config.yaml
n_layer: 9
d_model: 256
n_head: 8
n_kv_head: 2
head_dim: 32
d_mlp: 1024
vocab_size: 1915
activation: "swiglu"
norm: "rmsnorm"
norm_place: "pre"
norm_eps: 1e-06
positions: "rope"
rope_base: 10000.0
rope_fraction: 1.0
qk_norm: true
attn_scale: 0.177
bias: "none"
tie_embeddings: false
parallel_block: false
extras: ["capped logits"]
init: "uniform"
init_std_qkv: 0.0383
init_std_o: 0.0
init_std_up: 0.0383
init_std_down: 0.0
optimizer: "muon_variant"
lr: 0.00168
lr_mult_o: 1.5
lr_mult_down: 2.0
beta1: 0.95
lr_head: 0.00921
grad_clip: 1.0
warmup_steps: 131
schedule: "wsd"
decay_fraction: 0.906
decay_shape: "linear"
final_lr_fraction: 0.0
batch_tokens: 65536
seq_len: 1024
doc_mask: true
train_tokens: 401800000
steps: 6131
dataset: "wikipedia_en"
MLP neurons of a small language model. Each row is named by its layer, matrix (gate and up: input weights) and neuron, and shows model dimensions 64-255. Each number is 500 + 25 x the weight over its row's rms, rounded and kept within 0 to 999. Numbers have three digits each. A neuron's up and down rows have the sign that makes its largest values positive.
After each neuron's rows, "fires after" lists the tokens most often just before its 100 highest values on Wikipedia text that the model never trained on. A number after a token or word is its count.

L6.gate495:489475502524513528536516533504494494524469515459449514482496521488488493525549527537475453521471488479520499482463511481485473526514461494483482473507488464486505504480525466484477531492486447493499516526500498498499473519487513551505468522477518538470508512514499499526457494546490513503509471479489493482493477524516514510497416464475503488479517489526517486515519464502512485508491465432496466548512490460465452495491522495470492493510475488528491499516516502484502487466541521495488523485486529500520489503507461477504510532529520536498504477516534552500542530578521535463
L6.up495:515485492515485484477505532510499466525476517578499462511499497497491517509483520528465482495502504492475448490511506428516458485449477502475510489453524520528506510556524469473478521473464504511465474442482504555470515495479493488487498485486492474528467486467521497484482500505503490494479467500428472512505490510473485486479540456491464484516489514510522482522507520492481487523482530471529475493517480481521502482468451509515482501524519506488491496484509531524488461542481500514510494537493470491469475486551457466501519444494484493481521487457501507524540492525488529498
fires after: " 3" 15, " 4" 13, " 6" 7, " 5" 6, " 2" 5, " 7" 5

L6.gate662:472556494510497559460491521511487533536545536511505498511502486500512465523428500501522473487488505460498496509505470490500505493509514479513548499513516497479473523532536539478471463497539509446456487501473483515458514486520524497533509514502498513478476493512530502481482512436489493445479553498493492476525473514515500501495476527508470507515463516473500538448467486514477505488517479457513471483468456557495530488493528482522485515468499526552518515518483523534497548510479493461478492510512471464520491513482483448492492521477455495548480526463508498489517502508543494529
L6.up662:506537486501504533446490476508489488511507435475514486499485471505501494483513486525485470461477507512465520464469526482514506526517491473470481515502505519454512451530510489488498468491501493460514517474476526503467540509539460473468479508521452502518486504502492475543479503494496501494441516535481475526555515507448528512497522497523499524487495515513473509499513487490529527495501478528487507497502459532483478497475498502518482528501476509489541501492511483534524463524516492524521519480520443491466490527483507511491472459456489509509502504499510482528514524551540435498
fires after: " |" 40, "w" 9, " R" 8, "C" 7, "W" 4

L6.gate692:515562500502529493471488510531485498487465502459502501488509476485504511520468432535493499507503519511471504487456518502507504493533500521514478544503504512501549534464501533512499483461481507501477545497494522534490503485461537485458491546534464529495504511490502477540487496519452513466489483523492467512493537513459503488484509489486504464518517507519508485493519473537525493520454503495508500534512520522483454471532464456433533486485529484448477543531472507507491481509559493493498494480525554544486510516483473492518508498468492503546452517474461475506514503465452504510
L6.up692:505514501507515482550473496513516547459513515548496476503499496518476484522542502556520459532518530474504474503532506550505459524495489469496501538433525509520487492490497515484483487491522514458490481503475543509498504550496492539487530463471526486526504480489508519508512480490498501510506507534511460471540475469485476505494507505493492514501472490501455492582530508484457516474490486495520513509524488519543489473487527541529459492478454486507475508495517512511545452504529506474486530498512482467535528487469496464501494517516528481488484526525485505491493457512503564519
fires after: " 5" 15, " 4" 13, "ake" 12, " 6" 10, " 3" 9, " 8" 4

L4.gate732:521509465493495507480521489511460493531503475506469487547485528521491539496506487485522511485490483551488502539540486541517503496478526495508475546494495492514515489461526498546460508471542460522504511535493506513465500449545498509428520484491464492479525508475473492515506499509521522497504489501512473528493477499548520469469472559486529511468499528498465498501488499536476530457490499533515503500500466532505482480527509497507467529479476538523504480475505501511505500489531516520539496502573509508510548512485513483546484529493522509485503477523494508500534496499525525440
L4.up732:508496484516516484486526502526466497507492506491480482493501506497494511452483507511540444491519514531488470496501488524466479435477505525498474489497525465497527511499514485498523512483498470511499522522451493471539531498484479464507527494491479519496481487490556435499473506440488496489452523521509486491486538489510484477457477511557538499513500501499559485489497541510499516490501482503519509458490483564494536500498506550493494498466505510483494504473522472471473471477457527461466507476515507508489514548522514529515554482488454479485470511484471479522508541535473556488
fires after: " B" 22, "ir" 9, " D" 9, " S" 5, " m" 5

L4.gate735:518493500523496508503490488503511481484525516521539536496535524442515519523471515517479497474533507527536503496486497498493501527454511470442490523468520522533461516459468507493539513438489512487503496470452507503510553535498532517482522494536537447496491521506530493507467469472499524570540485449515492517529518538500454515499464526498519481488468560531522525495506522506510480496496447476483515535479481538499510493497505517486494492531475498484521494517490504499496551499456431486530495557515472503493491457492518515513512529499492473489501517501497498482510509497464509481
L4.up735:527521503507472517486514462536480466489507439484536507529526526489497495506523494485514484459491534527529531476528510511512510527469478480525515529510589535480543501514496482527480507474516466518510514548503483500515518473511465523458455509537489466482480497493496500458498460497527487534490480504515471511505549547491469486511542505508549536502483534511473525478520513467500532480506507490484476498501522543497475489520523430449506494474490499504513457457468517473512520531482500490537476520513485464516480491491525500474477506532475490486538492522493492544499509505518492478
fires after: " act" 11, "w" 9, " l" 9, " work" 9, " w" 8, "ab" 8

L4.gate743:502459511494483536476531477501489487486563481548466530493501514489533562468527515496535485540465498482504555496499455520500517546528514532514499488510532495477518519505479540476491479518497507506511542513490528520496485543519450474483498544495485507499504517491491562548450490471492437533486473464492495473531528510521456507470506492477540468488447529530504468491494528489497516516510522496507495533497536484505498470491486489508503501486474487491518513441511500525532508489472528500561488514486499544460469457483524508496516519486529500481499486478489491504460488501480516500
L4.up743:462486544475556497505506534487515519497472518525483487496476501468493510498534527517469471496506521505496519524500454503491477480503493488511493509517538491429565492505464521501478504485516522504489505516523497536495481456503506467485506527481498544506484492520456529476487451495486464502519456544488520463542481502505471494538532499450509478466466511516529470494542521533512486544485512491504465521483487524507472511488477503519521496490518524473486551469499504526497487521530492526528494496506500461549523488508496505492518511530487531525547485515470460483541493519484548451
fires after: "\n" 20, " c" 16, " C" 6, "i" 6, "a" 6, "G" 5

L6.gate615:486515510502471504504493523501475488501509494453511502476473478530490481499482478536484490497500515532521525521492543473503503483480517489468527504507545501521517503486468534498479506479508470507521464521513511533500518475518476523543498508557484499476465513533470500483427462507507522493524489483492442487484499464505501493490533486475493510457477470478484513529471478498502476519528511479473549487508465490495480471451494476540469493506540461496529485478558486518475526469504538507493511497485520519525516495467500511505477530508519462503557452487503501519499511478522534495
L6.up615:507473473513481505466446552502498481502505521515512492498499462443481482502465490495472489464446467505529493493567536532477450510490500480509514509518507515539536452478527468497527534498499497496484460516479455520512537489508538438490479455497497507497489495561500494471492470487484525466492506555462500544507491530501495527490495478490471492554486469510502502490511458538490489541474494484461553487517526526470519522487489488514484554514523490485478476507501482481492516498487491496534487520464487537525491491467526504546498496476473534472531467531499536504502525456486494550
fires after: "\n" 42, " 5" 5, "F" 5, " F" 4, " 2" 4, "W" 4

L6.gate575:524483522481468435531492522508520493533536460506522504470479506450519551490462513512499513481517506490486524465533525471479504455538536517530532482497499503481580508484473552487498483491478536483507509511493496507508503540456464454495463481512536514512489539507523477509528512481521526512477460514511492500499509510461509483470493540510489529534529530497500500527493459491455461480440524520512495502525471516523531526469516499521531565523494481494517487510523535545450466506524529509492532542525532514526468517470498503532512499513518549464513525529513500461498526491458507496
L6.up575:547509468475502485530500509488497503539526523497523523505513519480548474525470523484488548539491442484486494528501519496544517529503486470527498496537495484516484455487524499524526496482522512492506469514521494490454474525466517499503499513506482505476494461470473486466460461492475503515522457521491507549506490463530485529474494548482534435471488475485532489475548550486466472540495507509505486482500504466517492511492468534523517510506472519464518521459504520522497519499458473521489455504507502505529484463538535509508489525502489462518441497538491505473528486512506531535
fires after: " |" 46, "i" 5, "th" 5, "a" 4

L6.gate219:546467473543476527493493510493448522464492468464504477479506521486528556499487470488533487485476486483508492497500495493456546496515476441492560508500506498512465462538512505523507482515471478522466523517441522498471517517530502470529464460487524476490508480469493495494506522501494528561518523500495503490538512519518494475451482562506495501476471519492497491502565516527473515515481554459566478513504504513487479473489497465532481480485502542479504485510488509484528499500566506502484476488500452517447439493468489492538488502453529486487493527480506532495510470505506504503
L6.up219:480481520505466508506478493509443504474476494495497490498503497479528457470482459496558472522487458447532493492496538497550512475488476492460460496521524460524508496480475479483490531475512486510489502502463439532513497477487489483540542475468507480510507496561527477486516499496508471530517525504539495512522518473537452505488472500475488476480486510481495458506521560525531509494486502488513480518477513477515468520494435465522501475508521546487537540511495516501481509528484480536519480532520466461506456476498519508515435539479519491491504506491509507467523519525518506495
fires after: " m" 26, "i" 9, " " 7, " S" 5, " M" 4, "a" 4

L4.gate383:510527514513498498480488480485474462484527539458481479503551519493502435482597515529526461526474495548561493489519466471503523463497539511520483515490529514524487524518484520501514506437470454491492495468505510523507482501531482508515477463499482548499456513520492542496498505477524539440496532470491469499474490523509492528535493524476483507535484514544493478517533503491459508535503494453510520532476465495519459518501523511509523487537494496509531500475507470489546525527467529518504481502464515498494492521464464479480530512478518463565515506476482474519520519507485485477
L4.up383:524517480497566442461497488532458499510531467514510489497504501502492499449495501486523469494506481507507535538502535467516492503485489488501474514477484529480472520517531509507460487487546537478478489508528491454493503489504497453510466528479494504504471567521473536485538576515474479499494458517492515523512511494510515517529486508530518488493498523526507484539451524522507494526494538491533474498493495525518522487492509509489497514512512495496502469535451537469539525503523474540463490491482499437461495509571478487548497504503464509499520495456459499497457480466465489525
fires after: " W" 18, "y" 12, "a" 9, " A" 8, "h" 6, " Y" 5

L6.gate786:479512484475514518522532497459482514486504515497499469465534503509506479539503474482461481493516529525481528486482556461447499499512503479517496496516515495506510494495486477541452512533483496508505486509475530522554491502502495497469475546534496498522451517527479510497484506490492519507478421516507498514522441504533525497509454494482536510514518520462508518523492520532503452483510481509490463515478518491469529540490529554556515492513495475516505516566528485499530473489483522468508537508482478505491499596501484474523496487454463513490509495498519465516414483497474476507
L6.up786:511496520486454542502496514514525519493509531510512453475497553492535463512522519465481472511525470525505527456491572509501507511454512529486480537510509429491544454491500473517520494521489519533491494488503486499533512506519467507487560492519502511518491529521536468519548495509477455492540515493463497535519486461498518483468456518525487466526489507433514518513490519450499478502520532473487467518477488506535490460485475445543518510522507539461490478496482476523507485505474509511485518527520497459467484546504474467513523483497491534486492498497502521538501427482511499516
fires after: "|" 38, "it" 5, "ced" 5, " 8" 4, " 7" 4, " 4" 4

L4.gate398:503518482505520464529436484521534498486466498479480412459485497540519523477546527521478491508461530478546449512564481520530509461523512491462529465482518467463504540472486515490514515512483460480542463511522516509487514506499506468450528433484475518477520526504494519523515522516461500461467463473505522477508514509490511504508467484485503543477504514542466504529474516502526469510499504505510489517486503486511545476519515488464470474495535528479480524510499484485507471472493477504467488492525501501476445487508520502481503489483484489476517509489521506523480532488530474547
L4.up398:523488547455507512471498511498474434498485469527560506486516502479502542435519483535499497531444497503498524518497524476494492526550497455504476445450439507496467505460498533524474539465530538487475484450493511511530495483446457487499519463506504506510505506488481466501492536522446504494518495480479536518530495530494533549523513504511481497517465521544458539518510505491480523487497486503519498507499511520525535551475510501430516513476468501498496487481537500533510536489477482515476524499495514506472491515509482492522523527498497514515526502493491481553528506483477520523
fires after: " n" 25, " N" 10, " un" 8, " ph" 5, " sy" 4, " sp" 4

L4.gate948:492519531493485476505526505482475548529492487503495487491507457538477511548516510538498443509487489529515483452519492531450508525559561544507524486483487509485487478474456463500531512524506512547561495522513511507465481514518530470477457476563525489549478483478539508458512517482446490500501541522478527493532517476477527491461493505511499484518501509472480512499463464522489499515468502476496508475517492530521486498501482511463517495484491519516487525538538505464501513487515491575521498500537505472495480512496488527501520453485507537523505500489495527480512468505471508520
L4.up948:481510506481504453486550497467508524520471497474473502496519562490458468509547519494514544534455478495481515466519487489484502477527523493547460520482493533526543544512488533503492530534493474467477467465501497477493484500523466475494484460504505465504463515475529497472515484518459487449484468538568483501534492521552514466460529489485492481475512482472447511503520512470480476488497487513518474479451503510560535509485459548505501532482511495508478514529473459497485508480450494544530478477531485516508493518487500535497464533482511474560487537498474474498526472481510497496
fires after: " V" 24, "re" 12, "nd" 9, "im" 5, "al" 4, " Sup" 4

L6.gate48:521499471512526498477509479501508482505494485522517440494518490534482505550531496462498480509483492491502487529470504483572506507506496493478553491502491545502513486517514480481535543500553503514517478517476494453499517483533508531487518480487471486505569510514474511519480453503462459492494463471523471500544486524527485533547536532519454498498563472472486558518489539505479469505515493460501504487462539494487513503495533489507495516479449534550505482472502482482490509466536516532515534509522466477473501480510485510517486503486502514487461470505509492474528489484505504545
L6.up48:494518469469487487536509477507550515495487522490512485510499490522550518512485520461514510497525541501479466489490532509458498483482465499508500479515499515494527516506476502497506520493533519544523520521474506459518512450522523482520477507518503488476550499447497475452535502562516469475492499511540465463489505493495496500565563493533488504543514470560495564515504493477480476487533515496496485482490502527546446449529517468486508535489485473485505501531472491439499491496536468485508513521535513511517506485554455487491470532512530531493467471500508502457534484473477542475
fires after: ":" 54, "°" 14, "′" 10

L6.gate650:463506506517499485474479496513497534463497494547484507509537508514471467513503523483483475498473517499538515512455515491515517536481525411538503528432479539500493493533495480507489519490497557497451492514501552489493502499494515505466471507495481504485509502505487490532515507494485497508525499444513535419498532487500488509476464538497487527510508483428500462513468510487477504508485527482518484502504466504523480507491468462484440498497498503455539508470510534547506511489537521501506536509515483490502512510534477503505460498463542507502532525477482474529501500484492426499
L6.up650:529534469551489486500511529536554449492472439465485477514512516499452450483486523538458457509463522456500500508490536508465541470432509495489548539501485484503455472501493485506483507506519483512452467520550524482478519488520490507462500502481456511509460524510447509516496508531519520501571502489477484541521440509494498477476512499507507527495516501475515497543483481528509472488517523470487496522463512515494490522495440519494549519517510474524497465512493512486493512542513471475517531481483478516521513524526535523438496505457500469518527497460453500488481477519489518515
fires after: " T" 18, "a" 14, " H" 9, " W" 6, " A" 6